config.toml
n_layer = 10
d_model = 256
n_head = 4
n_kv_head = 4
head_dim = 64
d_mlp = 1024
vocab_size = 1024
activation = "gelu"
norm = "layernorm"
norm_place = "pre"
norm_eps = 1e-05
positions = "learned"
qk_norm = false
attn_scale = 0.125
bias = "none"
tie_embeddings = true
parallel_block = false
init = "trunc"
init_std_qkv = 0.0312
init_std_o = 0.007
init_std_up = 0.0312
init_std_down = 0.007
optimizer = "muon_variant"
lr = 0.00728
lr_mult_o = 1.42
beta1 = 0.9
lr_head = 0.00724
grad_clip = 2.0
warmup_steps = 200
schedule = "wsd"
decay_fraction = 1.0
decay_shape = "linear"
final_lr_fraction = 0.02
batch_tokens = 16384
seq_len = 1024
doc_mask = true
train_tokens = 137600000
steps = 8399
dataset = "wikipedia_en"
MLP neurons of a small language model. Each row is named by its layer, matrix (up: input weights; down: output weights) and neuron, and shows model dimensions 0-255. Each number is 128 + 24 x the weight over its row's rms, rounded and kept within 0 to 255. Numbers have three digits each.
After each neuron's rows, "fires after" lists the tokens most often just before its 100 highest values on Wikipedia text that the model never trained on.

L6.up991:160123158118121113139140132091121150178134157136117129118180094146104118129077132111164127147104090131150099130147174136126096171095150150100138136146112138095153106141118128170143080106119119125154099110138100113144125154123140150101133137151092134121095115115133143096179119109083119109123114078108100122162114162086095099118119159128141130113123144128113117142150154116147129140111104133108130126125118136105136100106099149107132124138112195123097106161137125099130084109115111143156126142172134131121161097107108113125149171116125120111150137142152163127113122134156099119140127144128093103140078128140168143126075106128101092131130137132146143105168150105097160180116131092131132153171097092172133116182107157111199167093099139090123163132094142135136137087162161
L6.down991:166140105195119172144131127136110137126143095112161084153118127098109123128151121135117143079130117117137143107145101081088126083205131132119094110128180124129101096091149125120120130131182140118097144127137142107110122133172103115144154109114114137119182116128181163161122142105116083129133125102105138123087126143135150099086104141139114123176135155127145129135136119143174100104128125123090136148122109115113155150102127122119169111101152131156123102122124108133136100143089136128126120118150106107090141127182100137139134120081136111129161170161115148066126116126106166172085145155112104113101130131163139172132150132092123109137094107151121161122120118138138120125168149150108128099104106144125175093130114137166111138158138113182120144139147089170152133152168135
fires after: "f", "F", "Con"

L3.up379:165142128128182170112133119108115125143128148146107113145117131152111116136082131076110127090078150149110172146127135106109118120109098107133106130104121136147132104101132139162162110107102167138113138113156144123094105102144148108119155118140124145116092137148175115131118114131120120113108129138147115098075144132111083133140140143139133129143097141133100116123135123104134109167045095110116083131166127158118130132132121113166088143123163143117151157092149120122096103129142127090116104088120069158167155100187105112116162097140152132122111110095124098145101136169146095126154120075138162111128137114150117133112104128129144142123120105088161133140151181111154143141118095133142146184121179130123094151108104110100127217150149152162104126124100145121104114132134105
L3.down379:150133093142172141129141112122096104110143103124142145119078145124116146114179153103144080168125145111141165172132158131138154168142112112127108142093127114157128181138153158106134144114094103065086172116106113069111118149158132152120127138126110123141103112155125144164166118166148161123166148123100141133140161117183140118115126139148154151087119141130138123093082137088156115127144142098133101083126104124109109142116158125135124164172164145088129135130167117159119094103138114130133143149164104140112140117129141154132118131124170152105127146149114150105118156149111119137115124135135162135128107150154159068167142136063149147108122145114117130139119128143083171106166137088082143167129122138149136148079124166118139143119106152134111184142112106112139129164165123
fires after: "==", "===", "the ", "f"

L5.up998:135113109144134095134171105151142169136124135173142116136165142135144124130131155108193177108088146147171109146139135171129149152104147155142154132158107181120148120101140119156116091099083136118088135086126088126107125177131103151126176150136146160137105132112132160137106151076113136133173095105167117115123128130146148136139089133123168140180146141109134112130084124124141140155094137129085113103149128073139113097137157131144099135141105101142097073081153155145074098123141127121138079139131133137131093102127102117132121091150115132154164160154119130148118119148129137099117133103131126122134136128108124112104105082127107158127132134132167110147162109139155129161156143099098127112140137100116111095144086079070117130087127143134103128148127125112105106176158139
L5.down998:143153180140116098122145090128141171155146125178127099160145136127090135108160107185121116121139139105112118108140155122141148112154152147114109119088140155143146116145103121129121150080084147122089122160088137151127113165105131126166127109112119103107155101130111088149175106146100128130160146130118161178129097079153131088146165167149105141113123144116099119090153120120173126118159120120092091105137136083145142130118192119121145135127151161104130130112163169131180046131133126121158093139176142088110145126141105168124152127090139156103161083135115142103122163140146147110116152102129123152102104091139116136132106144135102130103118112128128088107118149146160104136146125127107133126117103154145118090105112109145158113134131105111135137166122191107102107153128114
fires after: "\n\n", "s", "f", "==", "Col"

L5.up345:135125125130114095098142136134177092119116098124158130119143108135142128111141095120160125107072143190120120114128151100146131110087110116111091077122115139127162109128163111155139110152171094131163134087103168123108119186145102198123154140111123156132152154094148080144117098120107148129136108156125136131147111162134167187144119142166164186148143129128157106113134112140129119106139103084122143131134127060132163103137109134147162098137089115118099104109130132146098123124107145101138089109113114139130111147087112134167128094146116080178097129078146101143138127091152101172101129142151131133149114123146148105136126107147092122116129128165142152088169092135138138115138105107080133127103110164145147145135148132176162152130110113149134140120127148121149116123122165
L5.down345:106091130104159105086150130077108132142126143130118112146187089103089131121112123124154085105118130090083117127147121129102106139116131143134155158141129136153123082136094135159083135154143118116135088128146183125144125101151087117114203116122158093121165114086116090126144112148113138114109148096084165162146097117104171124137138128145146142145146145119129169138124120111155134148090126106111133143135070141115113104135129148110156172146163153093159095125135130158104151100112137121148071120137127097150106140167138110119110126086116089078138130109153124144120155140114089188135137102124133115110179133147103150120109104139166123133129146161094131135105099122117148130129143136112160089125134125161137101126164165165150150140096146110152151100139095174112125148156109
fires after: "w", "f", "g", "m", "S", "le"

L6.up675:144153116106129104132135109086137122088144139126149125144145138122123121108157155106119097103136118139147129080119144135146099098125149093141128112100109128088177151148161134118137112117131101148177181112099126174153115113138141097106105133149128132148150096101129139136162151120154119173105118161155131091056112158102113142139101132128081108136122128101084158104153156107132162102144150102116165150141118152121127101124117124128163135108127148126149139163127116143131150135173157127111147128149122099113109101107152122090112171134113176131116069163134097151162162121134160088149091098127184174133109175104089119157123115155125162118093162142147121111158120148157103147126125106107125144131165135120068161107106109138111125118103148107129131124157098101071090083152117
L6.down675:095099167099136122149103123115138125105106148148100151118071112094151165130115146141154116130155128109124085147165173130151099116152103149116155114092136138099134128103139156121101134102087069124131122167138132105163114154110118123104104180132175088171152156069128118132117145136124090097151155115147119148107167111148136139152112112153114121133160111140132155142126146112138157146130101150142111117151073127119128166110126136120110172099154139149120086112120151100154132126148117104112100146101133141138119174129153120133137110097106089114120129134155157101137140106133083137116093122140116114139117123130109142151142193158111166118112130162140193087107122123090129093165112098146140152124101151137138082153105159183129133086112146133118159120071098134141156145165152
fires after: "it", "tim", "ad", "od", "um", "ul"

L6.up790:137105133126092111141138087096115122149107111142150145137123137136157140149080141131140160182162113122143102102124120158143090117121104108140101104123105108094128111130128158130108139130118140105133151124157108152142131139116098083186127121147116107073114111166115109137154163114092162098099102099124125135104094111121091111152191111133106139151142162165122083118091136134131109114132133150140107077125120144113124144157085129145182149170116115175164116103155150161118125122136087116119104135122098047139133137139112113082152118138145144124157148103086099132087130147135126116089098153110113122117111110115146089120136185134123111098108182132137177135124134121119179114132134112107075134136135161095121095128132172115152083177129107135121141107125134096160106129130111
L6.down790:144130140124099114121131149139124158139072158138136129098109103157141115110105113156125128098163180123154128141143115153098117150102106168110132119115139160132134157129093146154122110159140085110099138116107157099126130137141130163137117119085118204176129101116171158095102123136126125145119098137071132122104112125105099118145165153121112153148088129126160142089161176067165119127119145138127174122134124113154157092157119125108117137117162112148156122116100079090130133117135155107115126150113161145142150161116171142167148103145137102119112141078146098216173163126108158084161137147128129115128138115127118132125111150156122148136121097120131113090129110100106079124111100133131130102123120160097116133160148111146126107080080164127123128139110090139138099124155123
fires after: "s", "th", "S", "Th", "y", "et"

L6.up802:130169129149134097104142123111120146108177120106128117127145115143082121155115148107150113085120103158129114114109129068163192092083154133110126115126120142110157119138095140175138101116124112136096139096145120117098119120190076086126089116115117074152150129146096138160123114151135144109168089160089130127130134129120090124143136120135142154141106127095098137154107110125131120143137130105143121175135129088122135148075132084135093122140120134085080135110181126097109106148205087122109142109110162149151143117113121149141146128078108130109143117135130107128112120105077109109102133141118201114119113121178146088131162135124137156108164140122133155119136127093120163140127166112187114122135136115164132124137104113097136124153101140096145135106143126122127123134114087
L6.down802:122129144144113119130099102142125094171092137105118172093137149144175132124164134110094106156108087130108151166092104111127106138125092122118144138072162166124121148102089139142121134146158141112120158144095129136132160056139180098124129149140175164122106159130152119136109094115110130169122126114138138121134119134107188120148137143141132151077125127168148114102081129159169134124145071145146142096122102133108084146162122138125123164142140111131129173144134146161173161111134142131106109087096100108126106137096150093127112157148107083158136174158169155123096133143104087135142154128132082121114131120068109106117107146127122132113129111128117109097135136126121141105123103131142114152126182110133097118130169117130089104110152092158090120108114178117125122111122108
fires after: "n", "r", "N", "s", "/"

L6.up689:167103142085110126151129144081128150119157169127128129168097134126100109143160135146146162125137140100151138149133120131148089132129098134104144130135108150139102083130123167153156119148129087122127120099108148143102140136163144139104129102132160107125090134092126144134129135121139119113129156090140142125113162158123130135120103112127115118124120142123130121105166117064128103193136147106123142144141163092162155161135114157143126120157121118137151090103110133171151120108152107114133037134104174092118125131149086181142143103151165068167142139114128131149125138116061146106138161149140136096151130136151116127092109118102107091125173125127153105122141119113128110187127132066125112114133080136158138148173102095137177101126128133129164141113097172160164142131150121
L6.down689:107151124139124091103091134107141140129085098126120166107121066159161096143154162115152154118166165132145117144155169085146132124121174107141140169121157105116136113111143136116104098147104197088112069137114142128138147136070141146118121155152128146081144171108147148115099109116128171140123125098157149108130096147150084107085104140078132135126165140152170149112094103140116117105156129110092164137127122112144132095149121147127141135129146124118101125115124148117160119122139124169147160114136116106123162102147114180118130127107114153153089112155106145116083138118177117123122097119083114150123075168100150157098145130113150111142136112152125112127119156195160128100119107140140169098113143138119165097093145127147119106133146153161140148121118146161161129141135129
fires after: "p", "ap", "ex", "f", "di"

L5.up95:104154143122158121136101134149160109135167134101162146168087096144137147130164096125145152091116127137135150159152100129107175136155111095150155132130149103156148076120108180150098131095137159123101126137083111107083131085118109129157144144106119147158117139132160156117124113104104150130155133161134088129141129141153101144102064123128108135127070110124087076140127113058100148159094151124092141126096178159145124154114133140107160105140127082144139131112140156090114155134128120135105113164128101108115129118107118107108131146116158134161075122110165100115109106154106105120112124134131122125133136113137146154144103087152145150092101164175094127118123137113132171108131149109089097154087117097101143118082152128187110109162124139123132108114142157136113100133110142
L5.down95:153104115122145113122166139128113163137139162137120132128147165168106104107121106135133161121136128153124092119147089150124192141146157158102139138110097100123127146154164133143103145138133138166172129137149120131158131059150153176103155106105105131128114134150154104114142123139124122133132107097113134104101150049105124136127113160137166077125154142129120124101131169085140132153129120137192090148169141098110133108131110172137122074182115134135094120132144126114158094103111107164108134122130145106094126159102152097102139104132072132078121158105100128131105162130143143129129129121106122127136175129162121101119125161069140095127122125150094079153096127107128120093150114135136141162124140128107175125122116158138154145143142140156116103116114122155148170146191147
fires after: ",", "c", "C", "p", "ec", "M"

L5.up758:124166124097150136150062171132125109136116139131116135184095106129159153206100113145138134124113114121143097134163079117128166129125141110145114131135092149136100134103113170158077082136151105158134097139117121148099131103134170132180116159136167151134158157110130174082108118097135135113155109132133167117131107146146090114182112151151145110145145117114137146160116121118127117128109162176156120143145137082147100118104158121129136118148104146148160109126121097137166081146159103101156165131154149083147113120119101169109130186144159115115139111104105151163128119117097159102135119127134111127132136108137100170088118125134150157137106119146071144143146152099155131137123132168122116164132113111109139088166128130117120111118128137140091111121141154159113168116134173
L5.down758:114151124099164141123150136108163160101150131134082159156110073157144137123130122152141184170139071118094135100146147125105103106126088159154141139170132125111121112168121128141120112145132137149129125118076135130168153181144091133094110083146127120120098137111136154144129143143085100168115151125087132092137116131140135141129111095113160153145131129098131097117091124126119109072163081131132109161106116149146104122158109118169112147122104135109141107133117125122131131146122129087131107164119126129133131101125128113142170165121058130145117096072164108120127125130117148145106118160076097144118125104111162168122109109105169138127113149090132187112125102126076110142122148105141136105074146103165149133131160112112132126089123122113178152137140097112163135157162113
fires after: "E", "O", "p"

L5.up453:126145122124106094130135118142089144149106096146126132119128128135148108153140153113109080137126176192131116162135138131153172109136136173150124146100099106156135106125180145150146165155158133124146159131150098077148111114116113141118106110080116113136063109074136092080091124091108140140109122151097127135101106104150130165111112168129133123117116109136106142141148093143128146095113115123134136109093128113128119139133143110125127139141085102136117136083118153190108082118126108121132097082109136135131128147086106168113138143104113138151153131127136124134102096107111162121140118136125134129118096111135138183101150116130108157096125146132161177132174089138139144158145153133163114192146121143101074110157103134096126184128066121116151135135161110131134178095110129
L5.down453:127098134121164179122109144137131128095122177112152116124171129144052157138067095139100128124102098077136159110088119174100115107124136098130134106150109149160139155139119103127099136170101142131138095105108147146157138146121171146177100095127151116098155136141107119115158117106132141094146112110145117107079120116148105126130123097149116125135131128151108133102122165147114140132129141131111087188145153142136117144157117125113196104126191063138134120117081115115132161097132107098118137126154144143138107138153135152134121097108080114146168136111085110107121160158179103158140105132126102145157126142154119118137174111165120113151128126142148148093088105106119132133149125128123114098129101097178121170090120169138131113119119143086107130163109150128138127114133130
fires after: "ou", "m", "le", "n", "th", "w"

L5.up562:100195114113079138154126152106132109121106088165150119140125116152130109153135129173105145100111138149127174142131105146105147132144144114145165179084133150149155131153097121147108149127061135188136094082134107165078131138128133150111137138140120163109114122119119132192143149114130144130147144132110150144145135138139123184137118106144142122098148171114105132093129129127136101126097156119128118124072080132090152133110138132130145112129136102077129108113163126143160126134126129131170115146124107149119131139128162139132089144118169163093169120154138122102102125162100117125116116162099138097132134158089102103124125083125158083133104122095131132079091175100118116123132098119137095101117162117126124125092186086088126094120137109132117148140127154139157154145129177
L5.down562:157146100137168127132148112177131112118132138132113112157104116146107127123156100113116144119140130143139118105134119119150168117161115153130080116108094125133119141115071143092139139131188125153133135155152115092123124088115114143136112112150157140166088115160152076146134124125125109098047172094139128144161079169102120101131147125138126120126135119164205168138112129102128113148146135122125086098122137101111146124128149129129123111114149078119148175140080133128122139138129101125119154149107088126124118142149112096135181089129149139130130124141158119103117102135129134120163076116142156082118153141145089129123153138096152151188144115147111171139095115160168130128113098132082160124164126138121107081113165121113163132115156160100158145132111137084096110126104160
fires after: "i", "Ar", "it", "ac", "st", "Gr"

L5.up1006:105112107093120132082119130179122131119121106122153146171162120154136133116093115122191120122160111129128113088107139152163132122142134163108158147146120141132130160119129143106125099109140128148154112126062140123177146099112094101134121121144121130173120135161143112119168154111185113102127105116127126064134102179086122119122103134136138188107128145114117084169132144173137150114143175144103108095102140157135134138131143115092111116149146114156139104141128128116131077159145137114158102155160119129177080152083139119121099152128125138157121098107099103141076152145133140120096144166139135087090122105129134138118110123116125163117136108070113140162105132118139149172158136099128123107150123159093136105161078114089149096102164124125143154134128169120136150135095136
L5.down1006:131143094116122120097129110116137123069129118096106103145127122138131090151169134106093154117118119124132161074076122112176129144122101115116132175129157126100107159156130115124148188154106100095128124137113143122121183089143164091096163131112146112129100128185130090148098122121181122114107122102126105151207127154092081095118124111129123137115133104155141122136133135127117134138157132132154122155124122097167113133093168100140157121099166096147157139122174136161164118162124120149134131130148088105101155120134128104119089112155116171133154121112132164129111122132185099157114116118146088134117170087140141144171136113114126088090134121131130135082124106132142149163127164128128143122153138134117126150098121137071132144153120125123121180082153147136126158159150129
fires after: "Com", "mar", "cont", "Mar", "st"

L6.up716:113119123109123125182136115136084088114138137123115147139109135178117118138126160129130144126164101151095093129107168116109144126127113152110162136139131110129127147124130116111104119119136130122152100131146114111161123135130081107143136151195144149150120109096144123107126108144137114102134141123133115178147111124157089102084136129124157138180151104187104167108124119084168125152110149165134118109174105130153117130147110146111137090152090129111140130142107108089152134155140113130128135127100144114158094149143108113108142134151116166156094131118088126132106112196101120125115150088125152149130084089101151082140086112080168155043145109132145090172146138124150148103151168115096135123132163146181138171088108134134118100103161141102105138113128113147098144150157141
L6.down716:160168090111125095096177099165091171104104121112172127140145121086096168115125149132136121116102130143157165175134089091113109137156130105125130138104125125109123146120105104159118123130156109127133139135080145137134103130103133116145166129077084114094160102167092158145131151094183123145093142150121143147103082148140143133130103129100174143148118112096142120119121171109099125104124180126153113156114102114136125129108164149145104147110168092159143155137131128096114120099138131159114095115108127149139138132120168138142180149158124120105174104148135130092128154110109114155125179189133168111143145132121141094128133119130111087180156105130140114134079120099107110146127139166106161130133092108118143097156149096100122134142110153149175096133095121127139149129116122
fires after: "st", "h", "cl", "d", "it", "Cl"

L6.up722:174147128117128125150151151145119092083150132132124131127131100155101136149122130171109152117136079079121134122104093152128129136130116142150126173129108114153112091150106156155135075128071110114148148090086136114125114120178142142123128128117110109111128129126143141168102110107104137131120119175095167115102142138126156158135118117160139113130134121133086120113135099142118126131126108108087089108163104139130101095098134122120116114173138105163147135153103110157121084130181123142140138145194156112135081104081141147142132159117125131153137144100105078128133127134093103109109141107123136104092122105091132124136120133125117180166122156091129103138116152085126132125129142103158122101110075093117152106128086144121171097099175178146155075083111132113143125169123076
L6.down722:131130130113139174125126132091118151131088156105098113186142046097093123128139105131135137115101107113092111154098151150107155098119107126125153184156127120149116127135114128129113113089096112128151156127124158119125131102144103091110118160143156156176096108121131098123072143109111120140129148100103128126134103128106084075128097113159165137139115157119124144109156154104116126108140150130169120116135137113175164117142155117129130147132124156112134132114148110122151085107135114108140091104135176099129124172149093144084158135076115131114096130112152146109151144119131088146153168137151100115125096106162121141108104099110138121181156094176133149126119149143110128174106115120114112156157122103134119140095139165119138160172108089142097150117124157140191157114169095
fires after: "e", "E", "o", "O", "c", "T"

L5.up598:082116087146154104115192148103159111150145144144153094164118156133113144103170118165142099096096143099125139115125104126133145125146137147146165104119159139131068181116110209122126131132083144100153128078077109111104086089153132154127173160140130128119114145126136127075105127088143130147147148140142132127166127139151105091091127144110108157131177110122124108149117107109078183117098143145135146104109137105115100106133106087130127148153149090151114124144148135137129132153137120132144121147120150071127185135132134135135148139181143153158141114121136139150144130105102110122141125095119110127083119146135075124151107144150123125137121093153100112126160113142150158117144133117114113127123132098139142134152097116157109133085161117112147098099108136101151074155102159
L5.down598:187128192135066127123085151104135140126109140156110091111146140119138153104095160082135149080149131136162106115112167128112138109140141107152104127181100129113159127126099093146133145095135093153129095146131091145135192126120133161114114149103097103107138103137116160111128087142129133106158110113176117134135079115136189174145169116118116124099153120096148142132111115132160141167101147145127103126153111104117150128152110156123142169114127167102134127111148167117161122145118121123139117125138151173139128093102176109156124112111122083130094098140130124115129172143155117152122097139145128101166170157095133144140114131122093176130126110123166116116116115101095112130113080118179097162119121149126128110113112116148153133123112174103119137166120117094106167120109145
fires after: "M", "c", "p", "comp", "ac", "m"

L6.up672:124126125119117111107082123136125073149157068106130136114092126124153081072130128089096134132138085121148092121147136133172105127145112157103144128184124125102131159128145156127150139132118141109139158110118091127149142130144116100135125124150138110190107137130124096111166114134114156165130120158155153117150161101117089080163147130128132143121129143156117136111099156128173165138111128166109135119087190163135109127123131120087105108136163144115147108138144126136105109169110117099088134082167139127143099152090162095127151107147145154152098111115118133142116170120167113180123154150154107109105112120139095100106080086141133151107141146136116150131143160119104142119127110072116103093182092145091114122141131164126123118123123102126128149142153147152109084119111182
L6.down672:121126160112124117123136099164122139129145115119115146142118158081137099153120131128139157146151168151128138080135103150156137129153161081138139159096129198115110168120139120068141072169092131107097129151112097159154164138118114133143103130098159087102101120157126151147121117154126136132115129108102102109118092174120096148121115157108119126100141149096167177107153147115137117128122117113121137137103082135099151122111154107104114091087121092125171159127125122132133120100099127125159182120142123161111115039139123154134159141067149145091143125132139126142152126130139119170066128106129158121111121130122192129116143138123131138115109155131112125134147173143089100148099190093138148136139119138136129125133105128171147140093120103107126112131122114135150086160125122
fires after: "st", "Com", "r", "Ch", "cont"

L5.up41:116127148114131084106135104138170156127134142125139133095114146088131153124128120103138128130090159177108129128130132099136143158104159151127132122116175141087109142107105131117171139150125165153133137110105156101109136109157149123088114144156130138133134108117131104114149152125093097117132122161085129151135083160165077105109119133098144111154138151126099119145118088125156125113147145133103157092072107153166120138145106103097123146145130104117115160104166097140132162147149105148122110154132121148134123093096177109148098145125137132146126086140140145142054137163104110112131141124145178127097100145118153137126099116132143113135147158129108140094101155104115150092001079131127123120108157136144123147074155121103146115076113149152128142128150132121102150124139157
L5.down41:122142041085125111134120115086102092136135131132153160166121111120116151123125105101148161172131128159133081098116140140107122128140085159124097099094133153130132172102087130144122126118144136140135141138140168148167133056154117129173099109092135122137102110129118116150124117105155118141100165122157144151119125115067155115108080114132119144119187145132154149135067141162129142168125133125138157148126103104091126137108124122147099116101128151100095134118100123118131098157106142119063123110050134171132144166101125092134132127133160140129143135168122136126109137097169118141121160136132113141129163112150093107145143155127132141142119114101141114155100080152107161114154160117120156153133118102101132176156175118152121110147092126130143120094128151133136146119140150
fires after: "St", "oc", "ev", "st", "v", "Gr"

L5.up826:134136098088141128124151116159146114128137128118142122091152091154153114141053124150119132168130126166162136118136123137097148156140127150088142100130141161123144089164125138155172100130114149136133120143109137145114163125110150140129156135132147128115146121102131082132163151132136187124152106145142099076124186136125164155190115164126106122104115183097123148086118114110126149097109125154140140115118091126123141124117112140154089113136125138148093105077125104128127107141073110106136103163132120149157154146133174137084125191089111119181131108133105120123071125120119135105096169157127166119126124159124075117109115132124099129142101124090125165152110155126090105121128118115162153128100130163119119113121130124087191160116135127147158153158128161145108125125085142
L5.down826:124126127080104145084124119091099130168117122138098135148108149154052147155118106106155135094109097130125134126122154094140132166136141092157113155161123139078121138125106110113129099126134106153156163120078150074169084129123107185153120135095110136135153115148116177150124144107156112144140102100132128129145130120128128104110144177171135147164168124161134116130126161121140156110121129112146131091112144105085125110121149131121102107096133096114121153138122119088149137116117103132125122098115148157083122128149093114144135119127164112148100098163110111113081087125152090138109084110119118137153151128126156153181108131079172146153102104133147182140139133164113160148101149111141130135141113153093112173116104094126110083089110162112123100131075138131134148151105148
fires after: "F", "W", "ar", "Ar", "s", "S"

L3.up104:113136093074109114115132149145131161110162128138118159131136084116088111153066093115110162145148154141142112132106141102130109139112169162115141161173105154086161144131152148135130135115106128146109144163143150127123123139102111117088116138146111136136059124172137145151103154125101091155131123120137141105105109116125104150167137093156121130160128114122118130108140113138115128127101103154129119120145135147126136141126111111142120136138141107120106115075126114135186169178146124046126110121136068138168104124196129129140128145137123178138124151107093133167161129139142126125161115091137086121071095124142101102141139156136118184124170120120104127156147126126108144197142112117133137149119156118156132114102107193108111151150132148095123145151171164132122145114108131
L3.down104:106129099143118105127149175102094069097147082120135127155122143125118121104104124141157115121133137159125150108107137143101120149091145141144174154073152131093124114131094117131145077124125111144108105088123152148145141124181099109144119115114161109139142152127143109175139113125154140110132152135128203140106107142162097088111146122138168128160142083124121125115145103172142091151110114162140157096128116133129151130147129105130107077126128135101125091124169086137108104106125141138092093128107072134064157148119145137137122103142153155095152146148121150130120153119096135137126121142150139110154105129116142103099141133104116164174122138111131125083102105118086170096155129107142114157103087119097138125138113136108080136183124115154097121115175141168170104164133094
fires after: "| ", "- ", "\n\n", "===", "In ", "=="

L6.up285:100156107160117111154135143072106132135116114203174107118135145161113101094136105166100105140160107138146137145164112154127150134105115131092124100138105140096142155131156119137123118121178141090117104148097139191127163146187123102107152092135157135147122128135105097136144120143114104119134156115174124149104156134119117098130112116138146130154121137100116156143148149088119134174096173116106143110125174141079149133086139127132089089176130147128118143125124125128134122145157151119087120093137097172129095120124110125114100096115161106144122149107081128107117119155124104101127118124119147103084140141122131126133145097114105111090188105120143139123090126175076103116149148080105117073167123123125119118138113110095155145095114084150101159142134140104142113168139142
L6.down285:146099114149104091117154150137137156101145107149151071124158121111143114112115153139117155135139097136119127142127112130140108069136148121094118147069128165106157149115130130104129138134107050122114147080097148125124134151143084159115117081115130172126162151160123130134131179113099164131113131119131141130166119136102135132140136124119129135101119100119165170092146150107118123123168153132096089106099126132111144166142117139109146111096184113123104118182103143140149151137107130126164143127111110139145120094158077107205145108153125144135109151105143156135121084144139120168131113134151116130111112161116133153092147159112143129164116170106100119150100139173133129123091148071146129112132143173123125133102093109105169150085113099135136112089118170118108083143129153
fires after: "ri", "f", "ir", "y", "st", "cont"

L6.up918:137166107125084109169161125097137089060148105094102125123120123118164103120171119144147117127107132162132131122098096126128152122109127092146138123139150152159147146177133167122165148136128165120138133095110076092104126088110103150122126116181100155133138092120137116165166152153112144111109100118133107117134137136118115099127147150151130110141130148114054107085090122110112179133136136140128106127128137136141127117144175131123138107154073122111133120122112101122126112105105150096146131161142096110165115127107128109144129092154205167096085134115140103103094155123137146143095094107129188129121129110116129157134093143106127167099101205128129128141149144169120136165142106163103085157118140114113115137110139127149142134134126128139127095127142132128128081099159169
L6.down918:171117077116107127185166079134107142136121149116124134131075167158130114113139125099148141155144127154152115140151098113141153123156181165127169138139122090107108141118138142108122102183132086101108140130124148126091116131137119171152153154143085157078126115092135119106125112120113086142105161150158124125125141119152114119147138097124134181176133138077145149127146164107125162147131112162142134146104106153116090116161144137171091138129103147114146150137124126119116117143121109152131110135081189137176091115127154145150149126133127153103177084137160120130131099109135147106110133161081116112147152140125157131143155148139172125146151109115125098098141132097158144147122153091106115165170107150074083159128102125134079107143091152124152156131139152145142137129139141
fires after: "it", "od", "st", "os", "pe"

L5.up866:136146157122143134123099100108151112164150126110096133125115092113143106106190117107158141115126117153097146126118097134126141168139126127091125096093092116119147081122122122137158138117142094133124125142103119088107112151148170116136143146154108128104131147098144177156118111153118166143115114127130105104126125150146157162093129068163138173138101115130135100146119099118122151142100134143164139075112152078128129181119134155167129139161122083127142110120083100139135134064125153142144125145103149087101156153103112142106136140159192110167085133111124120073164130122129108109111150108110144128149104150141133137147115154116138121164111119155120090106118122136108125128111125124108081130119137101146133115108090166188114128124158105100161066078130128162113086092161142
L5.down866:164132140114131119082148126091119106173183100138093145123100128098118115117115117114150139139127124127134161105148121089113148108096151143126100165155144115123144104112158112144132099172139145118129108155122116130097140133132154096112104118140183134101132076181132115124125169093164155104108175124163141112116111113116119133112122095123119101119171127115146151100108091053137144124116131111107136139144077107167164144057151106156074149164144142156157097149117142143108119118099135185111148155096157126089126134147140129137136139181150140135154107124112117122107129153073135159117118098161139157170149132124114116153110160104085112134134116147182124121125117142149148148142133135106123139109102147078150086150139117123130163132172138095120121118103132151102168114158110
fires after: "e", "m", "is", "c", "M", "P"

L5.up145:134111141149151131142148139116103121155113175118199103150114124191131160102060167125117134127144083149148135151165164136126101110139122126150121113152104085089114071156118121125148129129129122104142130154072133113135099157138113121104109092129114154139098132123123134137145150111110124132166109145123157112129093136088118146136123078114162154139107119086132127158141156137132136123188093171135087129157143177116040125123111146112127125109140116116133091108123119142139187125128121150127103122121140093100105134140129135113150122129138127108099150106108117116109174129122119103128155156171107139096119097146175148157122157130131113164155135136089117123159114108153125107112114122098120159122118146135185063147078152116144162123129179144119121106120148127144151118131096
L5.down145:124107137126170106150132115099100167087140137118099125142146148101105129121147105157136148104099118151142099120150116113138106081135136082111154099154110151120081126115145149131101111137176094109156115132175154120135124143129151154122180119118147109121127099126141146160105140127139151111114109145114097151108125147060119118140162138151143146090111118190144163092136144112126113139140104129101120126095128142138137130169124100134141164122162103143112124116124147100144146129155125127166126159117088080121132115128091112142157135135100112103123138124133155137114160136142152121174122089116110041128114136152144138163179134125112204136106151100060106125128150145153117172116152157141125110093119096091132183185112109108077099139105131145123129090135144096122118136128141
fires after: "s", "sup", "S", "p"

L5.up300:101123181117124104153132148109086128126105157141142129162153118166110123160097147142107140148099135120131138118109082146149106037156100144145149091174097205094169127127149141161138123129134144117150122095144117131129127161159138127135131131149114169134129136115161119146109145114091139084176122080085145113153116132136121104159110157108101104125098086089156124156131114102126105109146110092151133139145136139174105103167156146143133089118135114090111083166140151125134103135109084135087115097167156130128124180086154107144137145143141115120130113123149128094124142104137138106107121122149116104105122142139146132124108104148130156146127169119137138131109124130164162145095114144151154169114116056138140129129157116128135166113136136148051129143107143128160140132123126
L5.down300:108143126127122131101126136093103141119122098168164114125131112129136094135137121147162106084137113109143122146145123144107131084122114149113143109152123110061141166116155158163118158129120138116111145107137133201162152121097150095125137107100141128149118162138070073086167160139178122147117086124159157120137121117148149146161128135127156113143125126128097148202112144144116127116099112153150090158196107130127112166101124129109122144106111112105140124158149132101122113120140127141123119137126161107095138152139097091164160130055136109112131072150146123151121087078114134134086136134170157145136082099114132131144145164107101098131158124155145176136100137158123094165146143131118089144148119152135164127105120125139136141107126144094123149163103119110094106154139128
fires after: "E", "===", "+", "f", "ex", "Fr"